python train.py --hidden_size=192 --num_key_value_heads=1 --vocab_size=8192 --norm_place="pre" --rope_theta=8010.0 --qk_norm=false --parallel_block=false --init_std_qkv=0.0341 --init_std_o=0.0 --init_std_up=0.0341 --lr_mult_o=3.0 --final_lr_fraction=0.1 --train_tokens=433500000
MLP neurons of a small language model. Each row is named by its layer, matrix (gate and up: input weights) and neuron, and shows model dimensions 16-143. Each number is 50 + 12 x the weight over its row's rms, rounded and kept within 0 to 99. A neuron's up and down rows have the sign that makes its largest values positive.
After each neuron's rows, "fires after" lists the tokens most often just before its 100 highest values on Wikipedia text that the model never trained on.

L7.gate65:51 48 56 40 53 46 55 67 45 49 55 49 61 56 56 54 52 41 37 56 36 43 45 44 47 53 37 40 29 43 55 66 56 41 49 59 20 33 50 63 49 35 66 52 40 27 22 61 25 63 59 55 53 72 52 68 59 65 32 58 66 47 57 71 30 55 64 68 51 48 54 25 58 35 59 45 54 50 48 52 34 63 36 43 65 60 55 40 51 62 34 40 55 80 59 51 40 45 38 46 41 44 37 45 39 65 34 50 56 60 56 63 48 49 65 58 67 35 68 49 43 37 73 53 47 34 60 26
L7.up65:44 50 56 49 47 39 54 53 56 35 51 66 45 66 72 39 42 64 52 45 60 52 31 69 58 78 51 27 40 53 30 46 61 18 40 56 48 58 43 60 53 33 77 40 59 41 33 58 37 56 33 44 58 55 54 50 40 59 42 44 50 60 51 20 47 46 48 55 44 33 48 47 66 23 52 62 39 43 44 39 41 38 43 59 39 44 48 45 45 58 57 47 58 51 62 32 40 51 19 44 29 49 57 47 49 23 57 60 43 72 61 75 54 58 63 50 61 56 74 51 57 23 37 71 42 40 46 46
fires after: ",", ".", " when", " that", " Man", " because"

L10.gate492:73 61 42 43 84 55 64 44 59 42 65 43 58 56 78 41 48 53 72 44 52 60 49 57 59 42 51 50 82 47 47 42 63 76 50 66 32 71 49 49 39 47 39 46 36 62 60 47 31 71 44 75 43 66 72 48 38 50 35 56 46 42 48 56 38 71 32 48 50 54 53 59 52 71 38 26 74 40 58 51 57 47 51 49 53 46 57 60 37 39 29 72 69 50 42 40 49 59 71 41 46 57 31 47 51 61 56 65 51 45 61 55 36 45 59 33 69 60 71 48 60 58 55 51 50 53 73 48
L10.up492:41 62 44 52 31 32 59 55 56 56 49 27 34 30 57 52 41 25 54 63 77 27 35 55 42 80 67 47 44 46 49 54 26 35 76 44 63 31 44 54 51 62 40 66 36 50 36 56 39 62 53 36 35 58 39 49 46 51 39 66 48 33 56 61 46 37 63 56 50 56 50 67 48 63 32 44 31 64 52 44 61 80 61 55 31 30 62 39 42 50 42 48 55 56 55 51 36 52 53 42 55 44 50 38 76 22 62 41 57 60 57 43 29 53 73 59 43 31 51 56 48 53 49 69 46 26 50 62
fires after: "|", " |"

L6.gate323:61 52 49 54 33 33 69 72 24 51 41 68 39 53 49 60 46 42 57 52 59 30 55 53 60 45 51 38 40 44 46 45 65 59 35 33 52 50 44 49 51 41 28 44 52 45 46 46 36 54 52 42 32 68 59 56 33 50 58 56 61 48 58 65 40 53 51 46 60 31 75 57 61 54 58 40 45 49 49 64 50 62 51 71 51 62 49 61 42 34 55 34 54 55 46 40 45 64 48 39 47 56 30 41 52 51 62 55 47 49 60 65 64 59 29 33 54 78 70 42 71 58 54 47 61 49 56 53
L6.up323:84 40 59 33 62 34 34 44 45 55 48 69 25 51 35 43 23 54 30 52 57 36 56 50 77 39 39 47 47 40 63 27 51 61 31 47 51 27 58 43 50 59 41 42 41 29 38 45 57 55 46 50 21 57 52 70 64 35 75 47 59 52 53 53 49 63 49 63 62 55 74 45 38 32 57 47 37 53 57 50 59 54 33 48 60 25 54 49 64 38 60 42 48 38 49 59 53 64 36 39 31 60 44 49 49 18 56 67 53 50 66 63 39 53 51 43 55 72 40 41 42 48 58 43 23 53 63 60
fires after: "|", "M", " under", "."

L4.gate454:47 60 62 65 52 49 36 74 59 63 41 45 42 61 42 35 56 57 65 18 52 45 44 63 41 60 23 38 43 59 61 53 46 51 53 57 35 55 40 72 61 29 44 59 33 36 52 50 46 53 37 45 57 51 45 42 44 39 36 47 39 53 65 44 45 41 50 41 44 41 58 57 49 67 37 71 46 37 68 51 52 61 43 36 53 43 26 46 54 57 75 43 56 37 26 48 30 45 50 56 66 47 67 30 60 34 62 47 59 39 62 25 49 41 41 28 71 30 43 49 50 56 45 63 68 46 48 34
L4.up454:15 55 37 51 43 42 25 45 69 71 54 68 41 60 47 50 49 66 38 54 54 49 39 62 43 78 40 40 63 57 63 55 38 33 33 63 38 64 39 76 39 40 31 66 41 47 66 41 27 68 62 52 55 46 59 48 67 45 39 42 47 57 66 54 49 62 73 43 66 57 49 56 50 59 33 41 42 29 59 52 55 43 30 51 42 36 51 27 65 52 35 48 67 42 43 44 44 45 42 52 35 68 47 49 14 49 42 33 62 53 53 66 39 77 43 26 41 54 35 44 66 47 37 39 50 51 40 60
fires after: " the", " The", ",", " a", " St"

L2.gate317:56 40 70 58 46 53 42 59 43 55 65 63 43 57 56 42 35 52 48 51 66 34 69 46 59 54 32 49 37 32 36 35 47 40 44 72 41 44 48 45 24 44 57 47 37 49 53 45 52 45 66 28 50 45 80 49 42 44 47 51 62 50 45 71 65 40 62 47 46 31 33 58 55 48 23 64 58 32 50 56 67 39 48 66 52 41 56 63 49 39 38 50 56 78 67 38 57 65 56 44 56 38 72 94 47 25 66 37 43 46 23 55 45 35 57 49 62 65 49 47 45 39 51 63 51 70 59 47
L2.up317:48 67 48 76 40 58 47 39 57 68 56 53 41 71 34 63 63 38 51 69 31 70 57 55 41 54 64 76 55 24 59 44 55 42 48 70 24 43 71 41 58 67 50 62 43 60 58 40 54 62 53 68 60 53 49 45 58 29 35 46 56 52 42 67 54 44 37 51 33 47 50 47 36 39 50 44 63 52 56 50 52 60 51 49 39 61 37 45 48 40 61 44 53 24 48 52 64 38 56 28 42 57 37 28 63 56 67 67 46 49 48 41 66 38 48 67 36 62 53 39 44 71 27 37 40 59 53 76
fires after: "=", "\n\n"

L12.gate493:39 49 41 56 60 35 37 36 44 44 55 56 64 29 33 30 59 59 44 67 58 57 35 65 55 47 44 50 44 25 39 46 55 58 56 45 31 64 48 64 70 49 37 74 46 66 41 37 25 83 43 52 45 60 36 42 60 49 44 48 25 43 53 55 60 44 64 40 52 45 57 41 56 59 22 38 47 50 29 39 65 33 61 43 47 49 54 43 46 57 39 31 51 39 29 41 51 47 41 67 24 59 72 45 47 47 37 59 59 30 57 33 34 49 88 42 40 71 62 51 30 42 62 40 35 54 58 35
L12.up493:58 50 23 44 30 61 45 31 48 60 50 61 46 51 37 61 70 34 52 57 55 66 39 51 46 41 73 40 41 43 63 50 48 52 68 49 27 59 55 49 40 52 56 39 46 56 87 53 23 40 55 20 49 52 30 39 59 32 56 61 42 53 48 22 83 47 59 37 46 72 49 33 66 60 58 42 44 37 44 52 30 50 21 55 39 47 26 48 48 53 41 40 52 54 45 35 56 53 56 49 35 48 47 60 45 47 44 67 47 39 66 64 48 47 47 33 44 28 38 50 66 34 54 58 58 43 48 72
fires after: "=", " =", " the", " and", " a"

L6.gate187:67 61 49 45 41 61 42 60 58 50 56 32 68 26 42 50 47 60 37 42 71 56 61 31 73 35 47 58 30 50 48 50 54 47 49 51 18 28 53 27 72 44 59 59 34 52 55 49 51 35 41 48 55 48 42 47 48 41 43 66 37 43 50 69 35 54 55 51 36 61 54 41 16 30 50 51 49 46 42 51 48 58 48 54 46 51 26 44 62 43 45 73 50 43 68 63 50 56 33 45 56 59 60 69 48 26 52 43 40 24 28 47 46 49 38 50 61 47 58 82 43 52 29 48 51 37 51 56
L6.up187:46 30 23 39 54 29 57 38 70 32 54 37 59 47 38 34 31 56 46 51 50 54 39 50 48 41 46 57 35 40 74 40 55 43 55 45 47 30 38 42 49 51 35 59 37 60 49 52 68 37 61 32 48 58 67 32 57 48 39 44 53 43 63 66 49 56 47 51 34 40 57 42 70 69 44 50 30 69 41 79 65 43 56 39 29 44 49 53 62 34 41 47 71 16 76 48 52 45 59 43 66 56 38 40 58 51 59 40 66 33 26 31 56 48 61 45 41 42 74 73 47 27 44 50 64 48 68 43
fires after: " a", " H", " A", " |", " series", "A"

L10.gate361:56 39 31 51 64 28 43 42 67 43 47 59 39 56 52 42 34 37 47 38 40 66 46 46 55 42 56 54 52 43 45 31 43 23 45 34 36 40 54 59 48 52 38 48 42 44 46 41 47 62 37 54 36 51 34 37 30 38 57 44 56 42 67 35 29 35 35 55 33 57 64 61 57 41 56 57 29 67 19 62 42 44 53 43 54 37 54 78 31 32 78 42 24 42 59 63 34 43 38 55 47 32 50 39 49 42 53 40 62 47 36 51 23 65 45 50 66 49 36 56 41 55 41 57 54 54 59 53
L10.up361:28 65 47 55 56 54 30 46 33 37 56 45 32 67 56 34 60 61 40 59 53 69 61 63 71 46 49 50 37 32 72 22 33 54 44 37 37 51 47 60 64 41 62 52 66 59 68 29 44 63 40 57 53 36 68 47 62 44 60 48 44 42 32 51 66 60 69 56 57 52 62 46 53 62 53 52 58 50 36 66 67 48 54 69 69 46 43 57 66 47 63 51 56 60 55 54 35 46 64 38 52 42 33 48 77 40 50 52 71 55 56 42 51 46 51 44 64 61 44 50 29 52 16 45 59 46 50 49
fires after: "\n", "\n\n", "1", " 1"

L6.gate327:54 55 64 49 37 52 41 28 52 51 55 38 58 42 48 60 60 48 63 58 65 67 59 47 48 34 23 61 45 45 69 53 43 41 70 55 54 39 53 65 41 50 48 55 26 55 37 64 56 28 74 70 62 60 35 36 54 48 48 55 70 38 68 53 39 68 39 69 38 56 60 65 68 55 70 35 30 51 47 49 57 65 47 65 36 52 22 55 61 71 59 58 52 52 66 39 30 71 49 35 60 43 63 56 47 42 44 55 57 50 53 52 53 56 48 38 39 28 64 58 54 52 43 60 51 40 39 39
L6.up327:47 52 53 75 52 36 45 56 69 38 52 41 55 28 53 33 60 57 58 36 64 62 54 49 45 47 56 66 57 56 73 49 44 44 56 52 51 56 42 67 49 57 52 58 45 47 60 46 46 45 71 37 42 35 44 54 67 50 51 36 45 74 47 47 65 37 35 65 47 64 28 54 41 45 64 50 53 63 63 42 57 64 46 75 85 62 51 33 53 38 54 50 57 39 43 46 61 46 48 38 45 44 63 54 42 49 66 34 27 53 54 54 37 59 57 41 45 30 66 68 44 46 35 60 24 49 36 12
fires after: " the", " The", " ten", "19"

L4.gate230:35 50 28 32 58 51 49 42 42 31 48 38 34 36 62 28 35 62 70 76 57 58 29 60 46 30 58 41 52 56 41 48 62 61 47 45 45 50 65 62 60 41 44 68 44 39 39 36 58 43 54 47 49 39 55 66 69 55 41 52 57 74 37 55 47 60 44 64 29 61 37 62 70 52 67 38 45 38 53 33 31 52 59 48 39 57 53 51 57 59 42 61 46 44 73 58 53 39 59 59 46 47 53 46 65 57 47 43 45 59 53 51 43 53 72 50 52 45 45 73 66 54 46 52 41 45 46 69
L4.up230:57 55 59 38 61 33 45 49 51 62 40 74 34 37 22 62 77 28 76 59 34 43 39 38 21 28 70 37 58 49 37 62 64 37 58 58 61 41 38 54 59 45 42 68 17 40 54 65 56 51 50 27 55 64 47 55 41 42 65 65 47 53 47 34 53 54 44 59 50 55 48 45 52 51 49 54 59 45 49 36 62 49 74 62 35 55 42 42 74 68 44 58 56 29 45 48 38 48 57 54 68 43 53 49 50 50 70 58 25 56 59 38 59 30 71 57 53 67 58 53 49 79 47 52 47 37 52 43
fires after: " |", "|"

L6.gate122:72 44 35 53 35 59 49 66 51 38 71 53 38 41 68 43 44 32 34 35 63 58 62 46 47 43 56 61 53 41 72 32 34 38 24 44 51 40 63 63 29 67 55 29 30 61 46 56 51 65 64 36 51 66 46 57 41 63 55 47 69 49 47 28 53 61 48 69 48 49 30 40 39 47 45 41 39 53 52 44 56 47 61 43 51 64 48 26 48 53 66 32 54 39 51 53 61 43 33 49 43 37 38 49 32 57 42 49 33 42 38 68 50 50 50 37 60 29 64 55 66 49 37 67 61 57 46 42
L6.up122:68 42 63 42 41 13 53 32 41 74 32 28 46 47 52 38 64 44 61 41 45 56 50 46 47 48 40 58 48 60 33 66 31 64 35 54 65 44 44 74 38 59 52 47 43 59 50 60 49 55 37 54 49 48 69 78 70 39 52 42 58 60 49 39 64 68 56 30 37 47 59 62 70 59 55 41 39 54 42 36 48 34 59 68 60 29 46 42 57 39 54 47 25 59 49 39 57 51 51 55 76 50 55 51 45 41 47 44 49 54 43 74 48 35 53 27 51 27 63 50 47 73 56 45 29 64 29 38
fires after: " the", " The", "The"

L6.gate280:19 45 59 35 58 47 70 46 22 62 54 46 58 50 54 38 48 50 45 54 45 65 29 64 37 52 53 49 76 34 45 55 71 56 56 51 43 39 33 54 66 26 35 46 49 20 51 53 47 57 47 45 30 65 54 52 45 42 57 51 51 50 48 54 56 43 46 61 37 40 74 58 46 63 45 59 48 27 57 71 50 46 39 58 35 66 63 56 43 43 61 43 56 50 52 43 37 29 55 86 46 66 49 69 57 55 71 39 52 55 27 81 59 53 45 54 45 37 75 55 72 38 42 36 37 69 44 44
L6.up280:55 56 58 51 35 61 50 58 56 54 31 60 42 58 62 42 53 60 49 46 46 44 46 49 51 32 58 55 46 60 61 40 45 51 56 54 52 53 54 33 46 35 44 36 61 46 33 50 58 49 61 49 23 64 58 49 53 46 42 52 59 55 68 55 66 51 52 37 55 48 49 74 42 42 52 25 67 63 51 31 40 64 38 57 52 54 42 43 49 37 47 44 48 47 55 62 46 26 29 33 55 39 44 74 40 61 47 64 55 59 41 70 39 38 33 39 36 63 42 39 64 43 71 49 64 59 84 49
fires after: ",", ".", " ("

L7.gate500:60 69 42 57 59 64 51 49 37 64 58 31 42 64 59 43 38 44 48 57 45 40 62 39 38 46 22 44 49 64 56 47 37 42 30 44 51 33 65 48 53 44 61 37 41 35 68 61 47 50 22 59 47 64 52 54 33 27 64 39 44 62 58 52 63 47 41 40 31 51 39 68 23 57 37 37 43 42 57 52 57 45 63 55 34 40 50 33 47 42 50 37 30 49 34 71 59 37 48 66 61 34 50 48 56 61 60 39 41 34 42 44 59 60 59 36 58 23 52 43 54 47 36 46 53 74 45 55
L7.up500:58 59 56 66 25 36 56 41 45 51 41 43 51 62 72 55 54 49 52 54 21 49 42 52 58 90 33 48 45 48 55 40 56 28 45 53 55 51 62 76 45 50 50 31 63 59 61 56 52 36 51 42 52 54 69 49 66 44 46 33 58 61 44 57 70 75 50 57 26 45 36 43 50 56 48 46 35 42 50 62 57 48 20 31 45 43 46 54 62 56 34 63 66 46 66 56 53 56 50 66 49 41 34 46 57 58 57 50 35 43 21 50 54 54 50 63 41 41 47 68 59 55 43 44 54 56 48 32
fires after: "S", " the", " U"

L4.gate281:50 39 53 48 65 50 51 60 65 33 38 53 46 36 62 53 32 57 32 44 45 32 41 54 29 65 38 39 47 59 44 65 50 59 61 63 36 40 47 37 49 53 69 30 54 46 33 53 47 68 54 47 43 35 53 35 63 66 45 44 39 39 59 67 42 35 36 38 64 51 31 31 76 45 60 52 42 86 34 46 47 66 61 56 44 49 43 52 49 53 45 49 35 45 45 50 45 39 64 60 46 29 58 65 54 69 44 62 53 61 47 67 31 64 47 47 49 63 57 36 49 61 58 49 54 41 41 70
L4.up281:47 50 42 65 49 54 49 62 37 44 61 62 44 22 54 70 66 33 49 69 57 35 33 50 34 46 36 49 43 44 50 26 40 60 47 63 40 63 59 55 57 37 72 32 51 54 74 52 53 49 30 45 53 35 37 66 56 44 48 37 71 65 59 40 47 66 44 62 70 56 54 64 59 52 40 63 51 46 47 60 48 52 65 66 22 53 29 46 65 65 70 45 54 54 46 56 44 50 56 64 27 52 25 50 33 47 37 56 55 40 48 67 50 58 30 44 45 50 47 43 45 53 41 45 47 63 45 58
fires after: "\n\n", "="

L9.gate247:50 64 28 47 59 42 35 62 69 49 36 33 39 56 49 47 51 28 48 65 59 62 36 31 72 48 54 43 55 50 47 37 34 35 77 50 60 43 72 27 51 73 66 38 55 34 56 35 40 48 52 26 57 55 63 32 43 66 58 22 62 36 54 55 36 59 49 32 34 48 45 81 45 43 46 30 56 42 43 41 50 50 39 53 52 50 24 53 32 61 36 44 58 60 61 43 47 52 45 34 60 47 63 48 44 44 48 40 65 59 61 31 60 44 45 46 47 51 64 56 56 52 43 46 31 48 47 44
L9.up247:40 54 48 64 46 63 45 80 63 44 33 27 57 41 66 56 51 49 58 54 56 30 53 60 38 50 49 48 59 65 75 61 79 45 43 56 56 22 41 58 77 50 46 45 48 62 42 52 50 54 57 43 53 48 34 36 22 60 53 56 52 33 71 62 57 55 56 70 43 69 47 52 47 46 58 30 47 47 55 63 37 80 49 32 44 59 66 44 61 62 52 67 47 54 49 35 61 56 56 62 48 30 74 52 53 52 47 57 27 49 38 47 44 54 51 28 46 40 45 74 47 66 47 36 30 21 28 56
fires after: "  ", " |", "-", " Gold", " 1"

L10.gate94:49 50 58 65 76 46 59 45 32 61 47 46 43 45 46 39 40 32 50 30 45 61 41 49 59 71 57 63 44 17 38 38 88 53 57 62 55 36 75 52 57 34 41 19 35 52 50 39 37 53 49 48 45 45 35 44 68 38 71 51 53 40 60 39 55 30 67 36 35 53 58 42 28 39 28 33 44 56 45 53 50 58 34 63 43 43 70 38 43 46 48 53 42 33 60 37 47 42 49 29 51 60 45 59 36 52 46 53 43 20 42 72 59 53 37 62 52 38 58 53 48 47 43 44 30 66 61 33
L10.up94:52 36 69 59 64 54 52 43 25 60 37 59 24 48 44 56 44 51 33 50 54 53 55 66 65 67 50 87 46 40 59 56 58 50 52 52 52 55 60 57 47 60 47 54 52 63 64 48 44 49 48 59 43 54 70 50 69 52 50 51 43 41 46 41 48 52 72 45 54 43 62 38 35 58 58 31 25 55 59 60 44 44 36 63 55 65 57 32 48 56 55 46 56 29 52 53 55 38 54 23 40 35 46 25 53 44 63 53 71 43 38 63 33 52 55 58 11 62 31 53 53 64 46 49 29 55 44 41
fires after: " on", "On", " On", "\n\n"

L6.gate411:44 71 52 39 55 43 29 25 32 58 51 26 43 62 61 66 58 41 66 55 33 59 52 33 38 29 40 35 47 42 55 42 50 36 47 54 42 50 41 70 45 36 39 25 42 37 67 45 42 47 44 32 53 20 41 69 39 54 57 43 70 51 69 57 60 45 61 38 53 64 55 51 28 43 46 40 56 62 43 35 31 76 36 75 61 61 46 69 53 62 41 35 56 57 50 44 41 43 36 53 40 71 24 39 55 32 50 64 32 42 74 36 41 50 52 35 34 44 54 58 61 52 65 22 64 40 57 44
L6.up411:26 47 44 61 36 57 43 63 33 57 53 64 36 63 38 51 49 56 72 41 39 52 34 53 61 46 57 48 45 32 35 57 63 43 61 46 42 40 44 54 64 44 32 81 58 42 68 24 49 52 50 37 43 39 60 36 34 49 70 78 25 35 46 77 40 43 44 63 65 61 44 34 28 49 43 57 40 64 75 63 66 42 55 67 55 55 41 57 45 45 57 77 41 51 41 43 59 53 33 47 24 30 44 46 38 38 67 65 21 48 57 49 56 36 69 50 58 59 52 51 55 60 67 49 40 50 44 55
fires after: " |", "|", "=", "-"

L3.gate18:62 47 52 70 48 62 65 60 48 50 69 43 56 33 59 47 59 35 51 68 35 81 64 70 53 69 52 44 35 49 72 67 52 35 44 54 46 44 42 30 49 51 56 67 34 51 52 55 62 61 31 61 45 45 59 80 45 64 67 38 47 54 71 58 44 48 71 41 53 45 29 66 54 51 43 46 63 49 71 45 39 24 25 39 56 74 41 56 58 24 67 47 57 51 46 65 41 43 57 48 41 42 58 50 55 50 48 52 57 35 50 58 55 65 30 59 49 57 26 55 59 53 41 33 35 55 33 60
L3.up18:47 52 62 59 68 37 52 36 55 67 52 43 46 51 45 39 59 56 71 51 42 73 62 32 49 43 46 57 47 64 64 35 53 41 40 44 66 64 34 57 56 48 48 51 49 55 47 47 39 47 51 73 36 42 27 50 48 67 44 27 72 49 62 51 47 61 72 70 54 37 32 59 45 60 45 45 55 38 61 48 49 37 46 47 67 50 48 44 45 55 70 74 56 45 45 60 52 43 66 68 66 29 69 60 48 64 40 56 68 48 44 51 48 36 47 70 54 46 50 59 60 35 60 44 45 18 58 74
fires after: " 18", "19", " 185", " 17", " 184", " 155"

L4.gate274:47 55 48 57 56 51 47 55 46 43 46 54 65 60 41 30 57 39 83 65 45 55 65 44 44 37 52 60 62 61 67 59 47 47 47 42 36 36 31 18 71 43 33 68 50 56 50 31 52 59 47 58 55 49 55 53 46 86 58 58 37 59 50 38 38 59 48 43 52 57 38 35 61 33 56 64 62 65 49 45 61 37 22 32 73 52 72 59 46 73 50 44 38 51 42 59 67 57 62 46 43 41 46 42 24 57 76 41 44 57 59 48 76 35 32 53 47 48 39 39 38 68 57 46 54 58 69 20
L4.up274:64 30 52 59 71 27 50 53 48 64 62 64 39 68 46 35 74 62 48 50 58 34 56 30 42 49 38 50 67 65 50 56 55 50 40 45 58 34 52 54 46 52 49 69 56 32 47 34 56 51 49 51 36 26 65 48 42 76 55 59 30 60 59 36 62 40 50 54 50 50 58 51 56 60 52 52 79 49 73 69 47 40 33 40 64 51 66 41 51 42 36 45 51 56 23 48 74 60 59 44 50 45 45 38 70 37 54 62 58 44 56 69 55 69 47 73 76 63 36 61 38 61 45 44 55 56 37 62
fires after: "19", "°", "″", " 18", " 185", "]"

L7.gate421:50 67 68 55 36 58 56 50 42 45 63 35 57 40 40 53 50 72 55 47 36 70 41 47 52 54 46 51 44 58 21 67 40 48 37 52 49 68 47 48 41 35 64 62 37 39 24 54 57 29 54 57 61 54 61 32 51 53 42 27 59 57 46 60 49 58 48 31 51 48 46 40 45 39 55 33 52 61 53 57 44 46 49 63 33 60 44 45 49 56 41 56 45 54 83 21 48 44 37 46 52 54 29 68 61 38 47 70 53 33 50 55 28 23 65 57 69 64 56 49 45 53 43 47 41 32 45 34
L7.up421:48 68 28 48 46 44 57 63 64 25 54 34 47 58 60 54 39 59 38 56 50 38 54 51 35 59 78 63 50 59 46 44 51 51 40 42 42 75 48 62 77 55 42 78 43 45 67 58 82 60 33 52 49 72 40 35 43 41 34 47 45 51 59 54 37 43 57 59 40 51 48 51 49 42 30 44 67 49 37 71 44 51 56 63 37 59 30 47 55 65 38 56 42 23 39 50 32 51 33 76 58 37 61 32 36 61 69 37 52 34 49 51 61 38 63 54 56 23 53 48 54 62 40 47 39 60 45 55
fires after: "-", " A", " the", " The"

L4.gate12:47 45 33 58 43 52 53 53 54 67 38 41 56 47 47 43 49 56 52 53 56 38 41 36 52 55 64 65 69 47 48 50 57 65 41 54 47 49 45 25 42 36 61 39 57 45 31 32 42 51 38 63 25 48 45 36 48 76 50 80 39 53 44 48 44 63 51 41 31 42 63 37 51 54 41 54 42 57 38 42 59 56 75 48 59 70 20 39 36 39 73 38 39 34 46 33 63 59 36 44 63 43 39 35 45 52 70 46 50 43 32 81 47 50 56 35 43 65 55 55 52 72 48 67 37 46 43 72
L4.up12:43 65 44 49 40 40 59 58 53 63 48 24 45 52 60 39 46 80 44 59 61 40 34 48 41 41 49 63 55 40 65 49 41 51 40 69 51 65 42 51 55 43 52 30 46 41 40 45 32 38 35 68 32 60 48 44 49 79 61 68 71 66 25 61 55 48 41 45 35 31 54 38 53 61 44 54 61 45 49 42 56 58 64 54 76 58 42 32 51 45 68 84 45 47 52 42 31 51 54 45 66 40 45 43 46 51 63 30 61 56 52 79 35 45 57 34 43 50 45 53 42 62 39 54 53 44 66 55
fires after: " |", " medal", ")", " Actor", "s"

L12.gate153:56 47 43 37 55 43 54 63 53 55 62 59 47 34 41 57 40 62 59 37 38 75 50 37 59 51 48 65 36 71 51 35 46 75 44 66 52 48 74 53 47 71 77 73 38 22 43 51 14 55 50 26 59 51 76 58 55 44 51 69 62 23 29 53 50 58 53 56 27 49 59 65 46 54 45 24 38 54 48 61 70 45 55 41 55 51 67 43 61 36 55 66 50 53 54 34 36 33 68 51 68 56 53 58 31 45 69 48 45 45 43 41 54 40 58 39 52 55 40 68 50 50 40 26 43 45 51 36
L12.up153:31 66 53 28 32 38 46 42 55 61 61 27 44 61 65 34 58 61 61 74 44 50 46 71 56 68 44 70 67 46 42 67 36 67 35 45 51 59 19 58 49 39 40 33 45 38 55 44 54 63 53 46 53 48 41 37 66 63 58 36 43 49 45 55 46 60 49 38 66 26 63 37 75 62 53 25 28 59 54 34 30 62 42 52 33 39 31 50 48 46 52 62 69 49 45 62 61 50 60 36 58 35 57 60 52 20 63 62 44 59 50 53 62 34 56 52 58 70 61 53 32 40 59 67 61 69 58 42
fires after: " |", " make"

L7.gate290:50 50 70 53 38 76 60 60 40 41 69 38 67 71 63 73 28 40 56 51 57 45 51 47 40 39 21 49 65 61 40 35 70 50 44 78 41 41 34 55 46 36 58 42 63 47 67 41 50 62 64 51 25 69 28 42 59 65 66 46 62 40 43 46 48 58 47 46 55 34 68 50 48 47 31 43 46 56 48 43 44 19 41 63 67 32 58 49 50 38 62 32 50 60 56 56 59 60 41 59 42 39 45 48 50 52 48 55 60 37 55 60 56 52 56 33 43 61 48 74 59 51 74 36 53 68 62 49
L7.up290:22 37 54 34 49 49 76 55 38 49 57 37 31 37 40 55 49 49 65 53 64 68 65 80 52 54 53 43 62 56 50 50 44 43 65 48 51 59 44 46 36 40 55 56 42 57 53 47 35 70 48 38 19 49 31 36 29 41 54 47 53 50 58 43 66 36 34 55 62 49 56 36 48 39 52 26 50 38 62 56 55 21 44 49 50 57 35 53 36 46 52 42 47 49 46 42 35 51 54 31 57 32 54 62 28 42 56 45 63 32 47 53 50 57 53 37 41 71 52 49 47 38 62 42 31 64 45 33
fires after: ".", ",", "\n\n", " that"

L3.gate188:54 52 43 45 42 39 67 19 42 58 56 37 51 49 37 43 53 61 62 66 49 66 66 49 47 58 50 56 38 61 84 55 62 51 46 38 47 30 45 60 67 56 58 47 23 71 47 71 53 74 47 51 43 44 62 81 37 61 64 24 65 49 45 58 50 57 40 64 27 53 34 57 53 47 43 32 61 38 62 35 43 47 35 50 44 52 40 42 46 46 41 65 48 50 48 39 67 74 53 50 54 35 52 52 65 48 31 74 40 53 47 39 42 49 44 78 38 43 41 54 39 57 37 54 42 47 43 52
L3.up188:58 48 38 54 56 29 68 43 43 55 74 41 54 67 47 42 52 57 44 64 40 65 62 58 50 64 48 27 34 39 82 46 57 52 40 31 47 63 54 55 69 43 50 30 37 70 40 62 60 63 49 56 44 41 53 71 34 57 74 44 49 54 57 56 50 49 55 61 30 79 36 78 48 57 49 32 61 45 47 52 49 51 24 44 46 50 53 44 39 49 56 47 60 58 63 48 63 69 74 52 43 28 63 49 65 39 51 65 41 42 30 23 42 73 32 83 38 50 35 58 37 57 35 60 49 47 47 51
fires after: "19", " 18", " 185", "18"

L7.gate42:34 62 46 40 61 58 68 42 40 71 51 38 44 42 62 50 56 40 68 54 39 64 46 47 82 35 47 76 44 61 63 55 30 60 44 51 47 49 64 54 48 52 47 49 31 59 46 42 25 44 46 43 48 34 64 57 55 49 57 64 31 68 51 51 51 57 73 54 51 40 49 49 29 27 68 43 54 84 45 59 62 29 57 53 42 56 49 58 69 78 60 39 67 57 57 45 53 33 44 42 65 43 49 71 40 50 68 48 50 45 64 60 73 35 45 54 58 44 59 48 44 59 52 29 38 59 41 74
L7.up42:64 44 36 33 55 55 46 46 47 37 31 65 54 46 53 52 55 51 51 46 42 52 56 52 59 47 63 47 50 47 60 51 61 51 24 59 56 58 58 55 53 71 38 84 59 47 25 70 50 51 45 56 33 71 73 49 61 46 53 54 69 34 28 46 51 73 42 56 53 50 48 46 46 39 29 65 57 62 44 28 52 30 52 44 45 65 51 47 64 60 57 54 35 31 54 34 56 67 30 44 68 58 36 64 49 39 62 54 42 55 45 49 46 48 41 76 71 58 71 51 61 29 46 44 41 64 70 57
fires after: "-", " the", "=", " a", "  "